Weights of a small GPT-style language model, trained from scratch on English Wikipedia: RMSNorm before each block.
MLP neurons of a small language model. Each row is named by its layer, matrix (down: output weights) and neuron, and shows model dimensions 0-191. Each number is 500 + 50 x the weight over its row's rms, rounded and kept within 0 to 999. Numbers have three digits each. A neuron's up and down rows have the sign that makes its largest values positive.
After each neuron's rows, "fires before" lists the tokens most often just after its 100 highest values on Wikipedia text that the model never trained on. A number after a token or word is its count.

L2.down69:508481473460535532572493445515521486465521479551462429474427485518443545537532543495505411476444517466506476464495510585499462517448465495501466489527414506559526579481499429471523370511519434508554483521506608588522436571525443519477586517541477546457541480517467580509524528512351645610489516544425586493543529491519548561455548497560420408434461489542514443568540466514482540578504593628440504547488491534479485471550579487432399471459499604565433520527530525544524548436494432517480496444538435537461535549499563503597475550380527458550476489561550531490551437504513416518
fires before: " of" 20, "ic" 8, " by" 7, "s" 7, "icip" 7, "y" 6

L2.down266:482534463509537543486551515557532449406422495472530487500458476541444569513550519587386534545421459474499519536476524472502569444584453452497438514489550541456529509434553549541517569470485486540521473541547556520550530521512464436438448453612488555520506539559519439525463654456515310562501628468515439509475557560464507573523489526500511497524423491529570560461486458524549484511559485405445515445512524459540567528473539510518482525390401534433430543531532557619488499490431500439577558486541557573513451534549501487470548524429566512423457525425525468507525449549411452460
fires before: "un" 18, "port" 11, "l" 7, "fer" 5, " For" 5, "it" 4

L5.down173:505450536537512556487514413536390494509482434473494484538524536501510479425437375506488508583539545463565499459423477468556494465496580474506589476470512456476625457570429479536502523500431498466391469522517467484530519458550388494532403507575515519477478529518596397483452313490529380469540471555531514526468459479594531403485463491429520391487535404500445499466478465496485509479470409499521459405569520515554503497483537594470447536408473567474473509536564511509511453490462457456564525541538479456569517509469553505508521581447417485482461496584514444542540579490445558447
fires before: "=" 28, "P" 11, "|" 10, "-" 8, "W" 7, "C" 6

L3.down420:525556514538512491473516500561507560493584515474474696341482544506460516435477461517528520525429489539542458464465501514582368501511481506491527443535533493451486572382515523505477631448501504452497507468476526503447558477464549476489549527388418487548498474481544427577517553483449415429463533513535554498507507459495508467455530548403492423517456514504547594492518527501509537528512396523493438495504533576507448491614492552530490454478524480474487447464565502368480543479472537587631532426539457444517410443462493538494536389528496495601472423450507494448492453444510449509
fires before: " " 32, " the" 15, " add" 6, " a" 5

L2.down194:594517484489540517517465517446533521530640483584572434554499551486483501590534482474582431533520451463512480427519533526346436506556551477585603539467540456437520504436562523552565497450578537464567498562604652433501455523512467546459459483544518490524523543591474558441558454545514494470443405472462484467435479508496424499529531548519383446553543556538484504607507486491490543459508458556604489553548545515443526464470484519555457440475473490434422513553555450487465494465595492560423509541438519464446486405451533463499508501490584512519485544463566481494522523445464529404
fires before: " |" 25, "," 15, "–" 10, ")" 5, "." 5, ")." 5

L5.down390:503519517480512493452448523350406479479504380540486512558480471462579474442557420447543520522589469427529497498490444545519520430509452511529464486501558395459548506561504584571499559524449515514455378479487526553498524497575551491495531567506602411449542454527486466447465408458445429427529462487496480559505509485575490435562471413560509504489594506503456507462578515422482505501558414471502531445450433461495558563542559527532528549476517600418485471477540459515553448441525446462559530403472494512522592545595519454544474478575602458558519449519452419508419592510455483561
fires before: " |" 32, " Cl" 9, " Re" 7, " Christ" 5, " " 5

L9.down109:531454531545500487535467615414519626473565424581547560556540554446467487466513523549504559472452475459477477466496436505542563510552530500491553448582538539552484533491535507536414438583583455499521454458468508499567564490525473502490501431515417438566492527458510473530560402484492305494462552507551559480489467525617539496457531563503462503588454493579550562427524558538496436454502554555478495524533541514454500489551503481535385416483534486554492493394451490481469498493473523488518452480584483464460530428530459490537430435477434407520522578399541456455459409508559413580
fires before: " " 53, " July" 5, " January" 4

L3.down242:529481453502452471568500537512414505496421522468451506550470515438435429553557599454472524488497628539507541496529487470546482544493500553504488528426572408466553517487501491478540447528526539514460511567487515509476403447474582606513547474499521512449431541576454608504529559565538469562552481490615461506404518494389505466593539533495524520502519518503473471520490529554459534490564488489455522517489614455495490480442561533514401512525541489577505561441374640482482515560529427539401543463492535481492494596501506510545487477502559505522550476578549415549411517356389489581
fires before: " |" 41, ")" 5, "S" 4

L2.down373:450476483511465494416508500484472448478462462465539542460552516523449539456508598480382473410478398427405347505480470443430441536530500522476506425445471541522485551489541588494511525605541472546546531582585477508501492547512557458516536545499454497448577523464512521538508588436530381471514467406531468501531525452567518556460552496431481435515495500525548469549559557471419517525538457514584526517529498529474512576535554480542437555434506537481438536479424625631445496492515561475464530526418574514372537443401542492542458489520505482513515461403480582475500455522510522604
fires before: " " 45, " |" 10, "e" 6, "\n" 5, "ional" 4

L3.down195:523453483486399589534501502624520469439481474477553479516511559486462466524514429614502477507565507526570468417417556430438544561461512486432493527389426403549490482461445581509577438430537458554537518509516499530518513480444554468491498585519501503455554494429522455488462525545503651465503460520450574550478575453492492565546468509378509502584560573497459481496574463570505531566510471514512559446440465495469539450461509494431533546502565440547443625426511526426504441447475448554488393484546487468417514549575513478504513502451461534405484467525502405514412410532446531507
fires before: " |" 30, " of" 7, "A" 6, "B" 4, "le" 4, "\n" 4

L8.down296:529475463459446559540473557524476438578480421533462421474566572570509562457533503502547535480428464411525543496427420488522466498495458540520505482521412399524499486621506524542503522487390475534380487418456559423520553568577452513557450530468547486504464401420538582537595523543471499585371511556458433506428553421564514491537518528489527503507501431488551485444520556395460520531478577448503438507492488529547466507514576422533441464528399525479498462474452529497420497404521514402499470591546535517456580523568578489499512496521559536520566548461533515518512400503466568528
fires before: "ver" 19, "ther" 9, "v" 7, "et" 6, "ce" 6, "ice" 5

L8.down387:483614453526531515477514453593462478539459455481523438485510523569456480618528504566547455548533435601481556427520454533502453545577509540509529476440490492561518524467465577516522534538421435530457514435526496394576518510459518514610540505478422468517489451490421481436498454491471468544432455531478522597529448440517587556446480493470447554467447504466480573424614430458501568495586450498479485533569459424538559441478624422532491541564485532504604492527558533469518491476603450462533529537449481550537459446524460483577354531541524494440453530428568501477405497553535424507
fires before: "1" 45, "2" 42, "980" 5

L8.down165:540461467493427496500485463430466506546475459476588516498504403508572494502427481517532402539464532526456570510526546448417440554486497478456526537446455492506519564482450390410562404552553533534500569511624487441470435512466506525497441415518452495482457486549442592501567517439577422417473415540540566508526569480475521560416476396474397476459440545552440507524535527566554452524518500561559501520509458480472541489531497501503537538493532511503498442448496455630469495472555587521479411488418370447534466456478508595408492457484435560374514475498497547520521416461509571549
fires before: "\n" 32, " " 12, "|---|" 9, "|" 9, " c" 5, " No" 4

L9.down408:406463485504437495457542468433616525494545575456378439494487447581444559533596477445570567477558487522582510476527482434523574461529491492514533510550465573519539444470547577506421510516430520549418543448426551471506528433496455458390446511500458434472474532471442502522571490590580557473426546477498527559474430472524536476525453535528492499430456508454535431382506573555507490533586533471524475545536511504552596359514519451477477505486508499581495416524460511372519475612521494505486546536502465560456458529494465487440588441507472412575445475505584543498446551436468497509
fires before: "96" 12, "95" 11, "97" 9, "9" 8, "93" 7, "98" 7

L3.down286:480377482457473469533474459479395535521543458450632539489469449563586447458505471526523493507576554550477451509525539490497510482528534442402479466466565447448504477442428465601536530586495480518462544582541470532483472492407448498510513514518383452630411580469509535532495510545514512570518499614562400505510581535366509489488434511468585463478593459536586509523501558531486490547546517481498530501528514496517585460490553422526553569553504452604482508532466461466551492515448596568457495494429538460527395511516546588458584489497529529497448494540473566543551540471496608507
fires before: "\n\n" 25, " |" 25, " a" 10, " =" 7, "\n" 6, " an" 6

L9.down199:492532416570517545502556588487506542437551436577607549457473541391507518489574537518474485548549499534535517482459467536528513517494562506537579544426490540508458480573476451484571447449567465539505541513351562463557429485619528490451518480432498630578519497484480648586540354535475464515447416503530498476527531491576503449589535423489431521491493492579525479484439508543491486474420405510525469479562557459535499435509490476561444491579532495484497518506489516481537474443519480532529418472488553543461519446505480538507552511450484586472503495480407446448376429414508534576
fires before: " to" 19, " by" 10, " in" 8, " on" 5, " for" 4, "ly" 4

L5.down14:464527532437548510397521479574558518481483547430506588448401485417470470547417517449446535426558519439500516657540544528570404434484533499586464488451540541515541450481475586455486516442408617535460529586526490483394529564542429479473526517480451437552528518519535510506507600484515417599520455494459422532539477408493487436501405496511499469500425485423548496476565476558573412562524478442463514530482523495437509430552444463509502436478465540458555443579555539511435513549548523519501491510494510585443558553518521553454467505510488548545519567376543510568473488539507415462
fires before: "t" 24, "ard" 9, "gin" 5, "ives" 4, ":" 4, "ing" 4

L5.down255:464448413482533454523510516548534543460533391509533459557567538556520485394435601419611487435537432502529561473494442526476530563560492549472552481508523442446437561558448551445453445496550480516530623519454548574519412461474450501584411530490468625455531537536395463516550506510514476468556536485527444558489528424468412477514513485454568565495491360506556445520556525492504502419545527419468509449477489521524565468558522505548455540503435535488530392544448536457443423506584503527477521471518422556504507404452598505436490472514552538495476441535511538613559532541499494439
fires before: "-" 66, " in" 5

L2.down219:439487460548521480474479516585540481516526557506480467582453492551515497482515543552498477557486548526482475496445532509488495526534498349442535525560474540467521450479500387464498389451595477416459519455475437467551533532507511476545517467448584474484456421450495473510461485638521528435505572500570557514487505573456525472494536508452506524487539656517536528509586418680519529508579479527537511419508557545435464509473459627453561471532549492497538463405550444385502518497425452546562467408470496491574493565581553548557514487538523476458504457571451399511504535486511441424
fires before: "\n\n" 30, " He" 12, " The" 10, " It" 8, "\"" 5

L3.down378:469500561501559409478528535590586528447516476493492515369458462550459503453496397545483522503442492521461526421464532517470475523452481521520476406495494613437420586432472499501445566474472515480606543429485491511467537484440572525510581418457461435551519519484596486542464562522526383438499474547500542497505511511517482458425490462481492456536567519500546480493541521574545452565527479548543482481525474547495483586574528533503560442442566494389559467397500597407494562545547538526545551503517498383477409457505500483519476397494501481515378473483570520415471431524474614588
fires before: " " 38, " the" 15, " add" 6, " an" 4, " a" 4

L2.down375:493465536474533487455514467452436467538456573517527483468496587536547421525562421396514484520520495428510449607441511432508573461430574561532439528443465527440516526531421525429544454610568390500475559532463446515569424456467430441458516394528542481542550507480462579490501647497528647466459588448542554520517443495522545564510523448478586538565440516486516480581476489507494481465504475384468527527458427514443492503566466515490496510491445541539437394490431514572496497489520469437474458512495527485573483409473482558476494460496471543364575472475467471525416551477493445554
fires before: " |" 34, " a" 11, " an" 6, ":" 6, "\n" 5, " " 4

L5.down164:551464476498536473440477461473502492431444483477611453484515489475504509476526503491505442572542498544516533436544492516471348574502536568489543406407580524567475488454483580477596477552526571463444481481539448519450571454441445558581475481397538532439528467515513503489448480460523399420437401489460490456492577511516477516451486421458384584525520565490546546479604460548444487507462386455510510409543614553495427466497463481487386481442479492513505500508518579552514446585431508489499391516535505499523511510536495491555467485550530406417445509433577510502456592524514435436
fires before: "." 21, "," 15, "I" 6, " and" 5, " based" 4, " in" 4

L5.down95:413541453524458577468528451538390494474477477503495455561518503481498532538502425530492522479444534479599461468410445497412497449527518441536459426481575499461584508482545465541529489493406523525465459539485464502520509509490483574474504525650462407525514516494573461488456317453498527472528372480634538531526464449540484451488577491468440469416528477551508521465459543489540602477489433487545580494574566517398496472482509535512512488575422546539576481507514439332589461511466542498510475511456463495429543506564551567535448499482491509555508573515458411573496518496428537471
fires before: "," 18, "=" 18, " |" 12, "==" 11, "===" 8, " the" 6

L8.down187:533478492447540550507522590544587544569446480445529495479395548471491417562554458578448520490384611463593407483445562500596468514432398494513551445416454528548413595547481469438546417500417565521452501483643566523546510453518458551478486477529532452475518520510506504511479466449462570570530482557467512536443556499558364539468568531495439518455417515467486558496463464428510475489513472526547468561507486510525511404559475528492484505549495449570433545468560506628550487488476479459560508558491448543377553555538543543490524438501553561491560555442527493453479523507512502483
fires before: "ad" 20, "ok" 14, "od" 7, "h" 6, "ther" 6, "ry" 4

L2.down432:572433510459414534559528557528491528546424531545489519454486554484421513595470552435521511508430436544477446447546524562511455608431492572504608427531442544491536502538558494520586410519495462536538453521557535469460542534503466529461533556592605426528491429443502524566461442539450493517477524546447490440552539503560474471470516446474523486467439496512562451571524622491481408480518500607487507417426435579486492466487402454516438437408488411548458575601540586560508534644502411519518505511506424518463511547498538473500486549537454419531462439508507506430511476478443449480
fires before: " |" 21, "a" 15, "s" 7, "let" 5, "o" 5

L2.down394:432457493564496556447521504498431506531571468467502526559454521424522461408476532506471434503411529578536486539435480483484484446524474420461451515475544505422505502485489501532554526553494538450447551519502418467517520523528456476526460483568533448516545566491641461586453357490589347491535469470562482560500543520581538444518532515408472564401466485438435492427434436525604509568579338494561563521604537523527430431497562570483512502474528487475556488512499434472590445447406485473504465462494485530519484473515553524511533466575574515467567531539468441492511555518419476530
fires before: "=" 31, "==" 15, "===" 11, "P" 8, "C" 6

L2.down22:473509522460491556441557463476489490516553519522529463581475462484514558591469487467482477485425473435525554514536482486402498444486479543463581488377469571459525529476485476554544372533540518559540524502617512529462470476528519580494436539523491513520483504534419528486496475445490509492426475558510486579461557486603620498505589489538561540554539484422478458516549529469534518493483411557515587527502541527466471458514542442496525548445475544500460598488514649612457432470500457390488417465584477526489426408525493514522499382535498580519513452446443449587550515598462484356
fires before: "8" 14, "2" 11, "6" 10, "3" 9, "7" 7

L2.down24:462579550498593489549511520536436432474504467493561415534501439531521464529546481524532483483417518347417466501471446491583457414494495541598555525435522469558422515500446478455595520528460553568431475502486512546571425482502494586523562479453458458444481343535549492452532568564444462552458528562465453470448578475492567469503521478570455529444456505561486585555542558491481537523495429517476537502515511519392494454523573524493434459479519593498428447476466455558559587399436532467511520516425534562533520548428555419486562467515545493584550504477574467474464503560550453407
fires before: " of" 24, "icip" 10, "ic" 7, "wards" 7, "y" 5, "d" 5

L2.down199:511552311542543547526490478486474464541517505421505518455542474534546532499529433538474487591486494392452527533528510429570547538574475480506552491559517433490501461491507594487527469585547537559419500475467450501524512525568510529454456454493479482524499538544526558513471618415439381540497512525456541482457492498518499486444506441482489531519506531479581508456495496553459427453482494439375565429492493560525464507498552506504479556527375626505517566544538499687486460450508440342569500468502506545468417542580568539526468478503533508510560460478535434505488390549504555495
fires before: "ic" 11, "ubl" 11, "ect" 9, "ublic" 7, "air" 7, "resent" 6

L9.down329:520496577550557514509546540606507472435515448561579521504573449501480546463440465540517450513450554623500587504498498532514522555530523523471503560501495483482559563555544505441560521418519542509522495522569477548429525496439486501394545508529470564531530522558558484579508538498524390477457533493387477448464491567416566500572589513445495575508438428517487521443527445564490484485518471555519520484510345528489434575405557475454526530538446507559463524519533502512568529504513423536484475427501493483557507560570509428506392438610507460482475609642510506534463498648486577489
fires before: "s" 80, "wards" 5

L9.down436:562581487556540408534555457552395538516542480493548484454450520540428498554513456463518538480534497463564370493434449478427461487483540501557521520562412589465436605556507550512523457531519421492412461432477514528480556511473510427487561389567522463447561446585567463459495490493426506453488465523621544473586517473565526603524459495563431455551468547464467568536471520488484484570472542490487570536453491575524486452440428528551469380511566536504514571572468437569564573392519437520499514511537497610533516500443447553513504460483540489539598503503575449461531501496533520418
fires before: ":" 28, "\n" 15, "s" 7, "ics" 4, "y" 4

L2.down144:477463476551564506526493487535433546501520465405468485561578546526519436395446533461564516527528563540488538451453484485536531615481461428444516494629504404476551498554410590513518493490518522462478500495514537479524426542488505575438448548497492579472535542421545511494480438577588434491527459408560503432574368510465429432484511501444487495513438464470504467426485415512494504464546497500450505445547515450526499385586430567549504462533435535381511487552584518370491433518546441560441527545509469621478506452565576544446437500508462550562543487489530497594479466511445509475
fires before: "-" 68, " /" 12, "C" 4, "T" 4

L8.down64:479439458472438436465502457545509488481547510509541493498568482575539482432448530469536467526473482528537437538440477523536451440427493457522504546574553470445403584515506578471515488568488436472458493484395582543461565506536432538460574478585447522551537521459370498336507446486407533591517505490459419371512427476493533425379445534500406527477459469485538528499402543575488484478488509505468570507558398545490490445489480510461419507482519451538472529539496537548489535428414524562562511547415435453542543547545505465466441452485429505545584428524496471569435566461569483496
fires before: "i" 21, "ar" 9, "ma" 8, " K" 8, "ari" 7, "ated" 5

L9.down308:526415442477480493491535419522489566490529546518592438563563563425587543536597475445563510542521580581487513444493493453452516528509567570499611520441566551542572494554516397454417553502612519556522496440545439457514521478472472525544603458401575489522378462529486521434508505494621476554457472498507476522483427534490510459578464518402468546478504529518465532479517517516497459529491564532476522449511597453487423482465527527570485568509503470485471423456527536379471418501451534506405556467486432497404515579485542529473487446474468551432505505373534504432472449551534582514
fires before: "\n\n" 41, " " 13, "\n" 9, "," 4

L9.down44:457479555438503539506457538509482493447426433525515503515623551489445516465508381555446477434496429561512486577418561443431484545483491482524495511516447456423577562526528538529552456484536469518421459529549518551530501428463454535438525533492436449459554491540626404554565430483489459453462543441561490517508508472431495425536415580545542479487470525413508516490491501456442474534449531555495558490539382429518511508466532533497532441461513534461490442615504417418495558571508523528530557381434542557510472578343458508585514539557474515486418488589507482520450436609508492486
fires before: "s" 61, "t" 7

L5.down269:524445531546451469518543460477456530543426430434475471463470403556560523456522400464435501513501512482565584456496496484600303466469471520510540426588514527478470488477607485421500579476512500474490491518530567444453520505564514450504510520538421412465575478461481520491417543532526474476546474482447523587525492385498489426484492432459475535506499528548421501652607554410535530544387447585515539552474515483497514493567571500468523437506505535553492511568515394530559573508551553519522472480468529491509492551537531441549534411474567509471458517454477496507551550599563421460
fires before: " |" 43, "C" 6, "ld" 4, "let" 4, "T" 4, "ron" 4

L9.down160:462571471534476428424529501537416482516536509417493460450542527542460502524538475455505497518528522476471508641462567466520501515506530481454536293594495502487529522506452509448402543484526493507456448503492507479463483496584496487512518487481505489499521478488574452529513302521484325483506508459566576508350483529507503602504520521428589538497532503478442535476508497522488529512480294472516512506516458535519518492554521513520518528628499505493468434480571467320532505464475507526488530471537498478508435531483497544543460489405502497497536503515494492467490582467464483454
fires before: "\n\n" 29, " The" 13, " He" 6, " It" 4

L3.down112:497507497410524389429450497481528549406489563564554439551539442530534404595506449464484566462541419442556521446500490513468409476596423616497498442543484525502527505542575465542474462547485523473446513538447533522523545438455453527479518454557407497545581458469513533464505430443488457542585529472488496504460569508502523407455482553461457461426543499500466565574469503409562476443520544501441432489488498467478468551435456545494503598466569412545569502399487602536438529480432532514507494461425533532457469530576503499648504593576530446542430546575455488481460500504592508550
fires before: " |" 40, "." 12, " " 11

L9.down446:472439518569542623482552585646564549484470525529390501582473524596511488585514448545539602523534557524509450562482530557556510459521482501615481536498477508529473554483509458546529440456489463557428494517478534537496451428539495545503400505467461511566470552485629524511618507488491489462474530549566548463411534552451448429595585601471540547501522406449507501531480460456535511386577465537506463483457573510423496498448515564462496467491553440513521487505488449358449475540496480587479532390408564497535499428479474521460522511554505521490543445482557485513504450436503494486
fires before: "s" 78, "ood" 5, "old" 4

L9.down7:539441534533509492412571502559522439464526508480540535516433474569541558431501494527466474572521546511470503478582529506524508495586399479558463530551402530512576514462441522452473511516539548547537482487541459503517508576449555470563452487579504633494600526442535533538514453589416444470439526552493530588499518578486617564621538463459531471542515523513542511408486502521480490407512432509443486550525505433426471553510541514466400462433506500497566414447480494393484418582443444517451582524613479456551552447444526473413429492574588521578490553465532533444514505469489478572
fires before: "|" 54, " |" 10, "." 10, "th" 4

L9.down173:487548514433472405481496487535562546543573573520524520568471452588473524477486502551557587512446541476583470462429504553508465547534456438599468428455470489461412579478481448579450534536513577501458548429434494558484444528546472460473424522468483570481536561520453554443395518435444557487453457435540539476500543516544507523517552471504481558529490385491635524569505541545380491482455493460470467483543572523487505466504494562428499410424524426422538486491583528462472451478523539475451500475514560447631462499618474501462458603512526463571403509572491476556557529424580477531
fires before: "2" 47, "el" 5, " K" 4

L8.down174:431478512493482509483477463574411526505549476502529483474442426499542546491492575463482591436508505440435483573474526553592509469429481523453394527578522507543415454549491541516517532507544524493483487445512541581534499546501444412399556501469498539536510528571460475462533582479478650561509428496558424435451507576530545544501483443507577475435476624496537490516491453557467462486484546472500494382531493498447482539408493609556370553551530454482402600520491500625495430530572528600566517529437548480408459439509480505448489512515497472511527490430493477566481474525544437595
fires before: "==" 26, "In" 11, "A" 7, "===" 5, "J" 4, "M" 4

L9.down156:458481524494503477537508571447536489531525495415593438595492610412478559462563522493503453500469439457471505514577494551432496467533551490496584448552430445531525546496599430505419471500481626474481544543549549431515458497510569530426479435476467552455538533500504532545491376491483516500480514500498505471487507554517429486556540500445435442444476491529490426494569471479534507482574481469481516610539540534518441493524498591541523509478589548604533464502517563602548558478515494423487610498588536419570422500616411598426507519423448528573503502439518411428454492476585552456
fires before: " by" 15, " to" 12, " in" 11, " at" 7, " into" 6

L2.down245:402519420479527521414513526488505461479485453471538533463526505509529537503443569513347458418480451438410432486439476432462424547510528526530517470443505566556507574497531563501552519615527480542518525545589473503512508502519524454521555598487483475413571529482509512532476536400589420491550527412554469520511525395538489541455489484431447480507491501522510470568464570464475529532453428484544509561505462518512482466603607451567402537460498502509442527524424624577505506491526546449449543502468528485347524446423527503565493476489442467487502459443429613501445452494545534625
fires before: " " 83, "\n" 6

L9.down352:636518481378546522409488519533508490485596535538530327455524447452513489537553417592378575501569540532497486467407540517497510461500486502465508464515540468497506595538503457533503443470552543412494501391477502503533542492453615451449519486483476415541449538421520459507479448427566435497525510454520583524582539418506515535544440539400494563527556548462585503523547523502546522512465384503525510394529533541494530455585468514419530454534509538473502507542487585467475533471497574529534562538593466493497422494482447485553490528501555500600522512486456512456545580528451418462
fires before: "\n\n" 42, " a" 27, " an" 11, " the" 4

L5.down59:484528409563581478559459503542407507481499526520509556524502480609511519548528452525517466469533482428463546545499480453494459554463546521531297575470613482530433554503448509437557536544450557474553389483506421437445532495504497523561449477552496474533527507473457608408488568475514400476549577478446460536563466560518505509519565515476505505506437563541568501449595566522486463465491509493490547510560522554483486482566529517573526593389562526442471499480598500610568465503436595501511534518522545491404439521516605530546507509496401460559483455488566500550550506468585505470
fires before: "l" 12, "s" 12, "e" 10, ":" 7, "ic" 5, "fer" 4

L8.down114:501534425606539596529551590487433483453540533452431554519517454499506481474523430481516468472503565528403504495561510490515528489592425589451563409534534517511540520408558535471522551545522526536483488542449510470516568500489631490464513566471568522483513498480559532538600456568574497442455502554434580431497512527480514556530446494461546455594512448449590445461565543556542487477494574647455500597510527506496565451499522504445534515517424515500524530485476463550488553503356482455484518466547541461558554541551543413453470455541503580565408503570477484435552600413566540552
fires before: "\n" 26, " " 23, " —" 8, "0" 7, " ." 5

L3.down401:469485400512635506506501470510393592447427597464514512508460494501522479453447552563445516466537513468614409500475515490459590541446497488487495471451471572507477536553553418449492505474481446480537561469514442503479435522457434481476506420579471429505549430416511501470538578511431365475521527521459484486537576535451531564400455520512541453499511549460448484586569426480495504479474488519590463407555496541406565553611452529548558520460516509425535487560512466581544527445552498506411562479613377551463514515503531522486556465542440536522533470491459522522539556467415419469
fires before: "1" 20, "0" 18, " |" 10, "2" 9, "ed" 6, "s" 5

L2.down150:514529505443506489479436627465499531474495541488504493479534540555497492471526408461465455543425525532566544421445500446590450505468469481513492636499403431502483445464505449490559423611542486511570538472494470520500471453495529558492488456499488632521526608494538507558523551426491394562434527591465445513435487567504457509509448489509510462490521483537519588568507416497512443504553563436663574475508512489443507566534560471569522519528467468519495539505408435546520557499495482402546515408445427499451537483538518563580549456465539601435420501576432424498515468531570471578
fires before: "ad" 24, "wn" 13, "ck" 11, "ther" 11, "ok" 10, "le" 8

L5.down102:600506549472480498417513475444641471428498504558444493452503473412492538519426521428464568506487526440548581525518508532461409460653487510491538520483543514457540513474543455485454535561550550553456502537535490435432433559557497447564490456484480501380555470438477588520542516505499461475558549404467513520422437355526425532540528491503493460530442433427485499523535561511526533356506459487532500551440472538526472477436537447525425545388450407454456534566439552512480500543538487541489486497442521572570430490442545480519534479584477490515433591499448571527460430508559453474
fires before: " |" 21, "." 19, "\n" 10, " " 9

L5.down117:486464500464489591460528532559529522537582541431565506502418547458547469559459558531489444563483547516470494502530525382469530571500488519487460509499528602456459486496551451459445486555435583559488522574580531583401498436534503458527539551495417582513489436480381577451591456429484410515506503536424557527510546422465500511535441539389587396456576495453469501514420455532448455415509497573488504549436537484428455475437509559511427541446482505401507481572480487574471437493483518496404457535565557475469461450516492521434529509512541593511562410531471596511567515441478500560
fires before: " |" 33, "ro" 13, " " 6, "y" 6, "ed" 4

L8.down230:470464495481517468536505480434568505490518581559508500469466489512560468536522636436509506520497522391504540467583462483467523521510512503554498496514464504501476586573584426564570519447464502543458539424527574523555551493456388402537451475567563591539578392461486449505452602537513538507453431543500494471455489509549483436457536446556382495510492578412511552481504445439536443494518450434472554473462515442523512588435523485501389400480521485501543493521566514459500538429557376553480425503554547577480547487523560560475434462513469464588386478384509497562498561497493444441
fires before: "e" 39, "ion" 7, ":" 4, "ular" 4

L2.down395:457394503515524572521439507496441564588493553493536363579468543467460497427487488602434559477490552467538568489508444573506461535571528500351511453491510388406466487460502469487512451594591528534402478586566436517502598493532526481516483504578514581482547514479568438530430407582477471570513486543582486503543543469499480544483508477443388452428508445541510536551548438452484466500586572509501556507534510566482487469538475504549545515475461522471478479466602484428483434452553483460518518420532442532592492494505466548441464531507538444542402565542482529521517496518428434582
fires before: "-" 21, "T" 17, "C" 8, "E" 6, "S" 6, ")" 6

L8.down381:514563427446519581483479548506565562468499525568473439530477455518501527457485521523446442422556542446495511465500592499482481605484489479533516467511556590494400574485511504514548508580467499502523581527560479513526511455494457484387531511479557506524596417513466459495549528537523602504498505496473537481497553557500453458455502638529445536532444462465553563486442489367457394464611517502474594515491521501541479420471398476480508544423513484443439507435447444418511461516547478440529404518338501429431513507473472503563487401464418560517492470412533433458588539455535430502
fires before: "ip" 22, "R" 11, "b" 9, "B" 8, "p" 8, "op" 6

L9.down395:548504482414626531481504558614417525490491456468479565502490468525543558491454423462523539495538499490504465615520441516462503552418577428505427582493473536513514439461500495471573420569601478514441554470463517547535443496529520571471537471487552467586528535410477487568538556560422567487436445551481516565506477438516498576577564530512628452498471495482439524577486593404540429509536584546487462472494410489491510453465551514560513536509524462511428537578442490475561528476506527457473502404456526470527508539402628569507575493510449489515545504516524413532555468386469435548
fires before: "s" 95

L8.down344:440422384604547558477478488456475475535508516583465560485528470471491483520402498517400483492435472466543529460441525475482394486498500574449443522455573490500588529538561526461499457531491559549482529534538427509460442510517507496440460460620593558474532470424446551488609548438507550425518440496523515473515518512497473531464471473588513499426526538540383423507497476497513525521570526599585473527522463543482531414549458462488471458484601462594512579469571428649512455495530593453489427394491465482527460554561468516474474498426475476494440508501501605536600473452526575492
fires before: "0" 22, "2" 16, "1" 14, "3" 8, " |" 5, "es" 4

L9.down406:523552558518447494377456457573434379447559419517423506476459498536468416529479395485465446428465550451476516450510480518512535537531551557482542562487441473537595459448533503548486521502463544445541480505475533521398487508427559445483499587489534533451481474400427484607511371468558537469354475556433503495512503568439528494516334414488486429499423505462409362419439422525527463468463515459476467487545449458410475508493524525444427542518471455425516493506488546560483553513491571463512455467526484506478514455557505479449531530581509493468485562478475461539483517457442508520
fires before: "1" 20, "2" 11, "\n" 9, ")" 6, "," 6, " and" 5